Weights of a small transformer language model.
Size: 12 layers, width 192, 3 heads of 64, MLP 576 tanh GELU, vocabulary 2298, 4.94M parameters.
Architecture: LayerNorm before each block, biases, tied embeddings, normalized queries and keys, capped logits.
MLP neurons of a small language model. Each row is named by its layer, matrix (up: input weights; down: output weights) and neuron, and shows model dimensions 16-111. Each number is 128 + 24 x the weight over its row's rms, rounded and kept within 0 to 255. Numbers have three digits each.
Before each neuron's rows, "fires on" lists the tokens most often at its 100 highest values on Wikipedia text that the model never trained on.

fires on: "r", "le"
L7.up274:106110162114131110130142129149088098167090106122129121109152092085152100154154150129139141126107107133133128142146154143119120109126092202117135135126100118097120094141129163113106150090120152126120121139079106116156175103183148112149150169105112117131087155142113110117123083129165135146
L7.down274:127151149100123128133111139131125080138107109135060127144125075116094138145162141093113103133121155118132129104109129121151073169169096151112099156175135118147136129118143103180146146073081130135131126156124135105160153133095088122096128100113100102119169144090115084156129130115134146163

fires on: ":", " called", " a", " ext", " of", "ia"
L9.up247:142125112095135142129144124110149091162194086125135135125152195132103132124135148140081155147145127130136136124157093089167140164134115140144119178147133155131093081094146104066091108132141137129100132128103100118161102160125193141141156170103112116142129168107098153098136114140137081168
L9.down247:126116136084135116116125169131151097112096148153150142062112153172109120136069139104101132108108140149131142101184099122123137102127144121164214164134138185120133163167152151175135116109055148133156141108104119134148157100097150085150099123117129113129077106146127138136129143101186121124

fires on: " film", " album", " book", " series", " work", " station"
L3.up149:121118149113141094113131109134112156140127129160167104110109112115106139134143143121135084123082104124107164091125134124129125095118122160095134125075136115169119137142140108098111099141120160112152126160093135139073157146168152135134112149161076156156124144105096130160084133136146152116
L3.down149:147089130075155121109146123076105097153136112165106133140173142144141154110158126118097114131108113157113133117112131128162115116127106129112065160118129112113134153135102135141090097123159072100128112127110092144128182120132117070142163153134124161114127126121107110111071157144120108152

fires on: " for", " of", "ings", "===", "==", " at"
L4.up173:123134112109120129153149121101179136178158164103165170126123103123119139099126137112166096117158126169154144107095100121089111118105116170130160105122116133131115089155145146129085131096150117174138131130092116134139122124131131142123124129105119103127127147152093135173114090166112129129
L4.down173:106155142123176166126135152152128141081103110139093148077124149097112139132039143170157114137102109140123146163129127166156142125138121123150154114140154167165143136089115109110168113142164165141124092139122135135134136135110095100142137124186148157112136106103110140123136172128087092121

fires on: " V", " ev", "v", " appear", " vis", " form"
L9.up148:091115124121108112102090109125169123136115150053137136101156117141135121118139119144147080116127165136128099101150144083110148135100155112183139157139125131120151125150104108128109180063139151152116175135144165129117136149126135176102110167119150130159094107133110143165166121157154124116
L9.down148:092109170156130156148107108149133155080144126127111137121118158142139127164109164134107151077124122137133113131140163162097113150155071166142173109092149167185176109152126163152129105138117107134158144142136090117069156124108070127151100124146140120124109148125140137144107134119098111131

fires on: ":", " film", "ck", " book", " album", "by"
L3.up529:065105096178133102116155117130095121167118153136136143152124117116081167110136132103130124122100114144105146095128099136153149118092099137065118121096169141104148166116144142128123145158078159122110115115126125096127177132175138120128088110086133135155149118127105128103130134116101104144
L3.down529:133129096070120101125141060156159160170116147144079100185170131119111126106163142051122138118121186147147103114145120134075093130137146122122119125156130096111140156128121103137143139157172162072121118133128090132111192125110115117092119141101156142124179135136105137082125149119149107120

fires on: "°", " be", "s", " k", "X", " |"
L3.up384:171108108113146141168091131134121152105131135116131125135118131155140148119140135188103134138142118138159125147132123086119137129119090152162082144122112124138140123173119168121094111096097134179100124119091168089103096138097182126132111142087122137096128127141090133128129091123091120140
L3.down384:134121105106167105095129122146120155090096148139120099149132075154121154134242169128149103107130115088103102142127128144133165114134137110135130101151126096139143099168110138118144097165159113096128134080158118162129125146108123108105133084118109116145150108123110110120114145118146108134

fires on: ".", "h", "′", ",", "°", " m"
L9.up100:102132129110127126128120124109177146115123087156148141105108115134122160162150153115135108168134126084121120143181136088130162166147130124148092125103152143096118123125117129100133124156115083143122093136150102131117122124132137124150120159126140125131090155118156166099102087140150124119
L9.down100:104090112146092127121118110073123113162118161103122149099158125124107106104153129127192132129142138144118119081110136142099167142139136107122175115187102102165101124135095173110121132119127146142129165137135124091101117148115105129122140085153127119183127110150160131162109147131145099166

fires on: " of", "wards", "s", ":", " in", " Award"
L7.up190:142095099135131136174162105132121161151129116134120126104111152134094141153123119152136132128119137141132171103117106112097143142100081161143105134091124131129109125120157123107140092133142127124124139124128133138105159133108165123124112136078157150147163155131140166099147127143123120127
L7.down190:090118140117145112070146174153133084120117110175139141133099127134146102127080179079124144106160132136146128156129127110153146113161156149101130107124102160138145129107113112106128122145107146122129099136112156155118087138112146150140149091130089136124115148081115093155093148117161112140

fires on: "th", "-", " first", " |", " second"
L9.up135:093101137102106115136132119121170147160103134132156153140137181144176123118133145148119133141109152145129140136094126129135127107114095112098196102127129099123113107094123068071147118139132092122150100166138134125131137114154121103101127168119134111177132089100117157129130143083139116146
L9.down135:149133149134106128091098145133088120147141125085103166122147084165118111088083148117140083135121114124118110100142129142129197151126172126155076084124134137132124107139090151141117101101152112152178140175127091125107130135101139121133146185138121125139127165149166138122164102142131128164

fires on: ".", ":", ",", "\n", "ed", " to"
L7.up208:096150116145096106117140132104177113177148123142160115165136129093123137152146124132140132190132155133102119140176128109097110153120115122142102133062127126092081129159105138112104132090125102134101119137112064130150086141160139138155104158092144089193130169100117166106147116145119125124
L7.down208:113129113125120118110084182129092112120141160132155127102110150192115138098113113150179074102131156141172116122152149151109131169103113115131126124137114123150121168135134112120133148150154135121144100090148112150075122137089141132109125126169081120106130115087095137134132196147144111079

fires on: "°", " |", " 5", " election", " 2"
L4.up339:153107139130142125100158148147119143108130141112166134107109131151141092131181133133125114154098117162117145149132124128076127126096120158113104085120144083127118072125140174126144145147105078152086131130082115057096128119111122140149099156128119156139136163138086133155131115082147113119
L4.down339:107134119107158079068139136141119137120130112124091140155159143091137153127121125150131129121155117098131098147118123121106129158170109113096167138122117173145139133131112148148093119170132099109155119136127134104138135121169134088111135104185102149143151139126142134114104133156139090134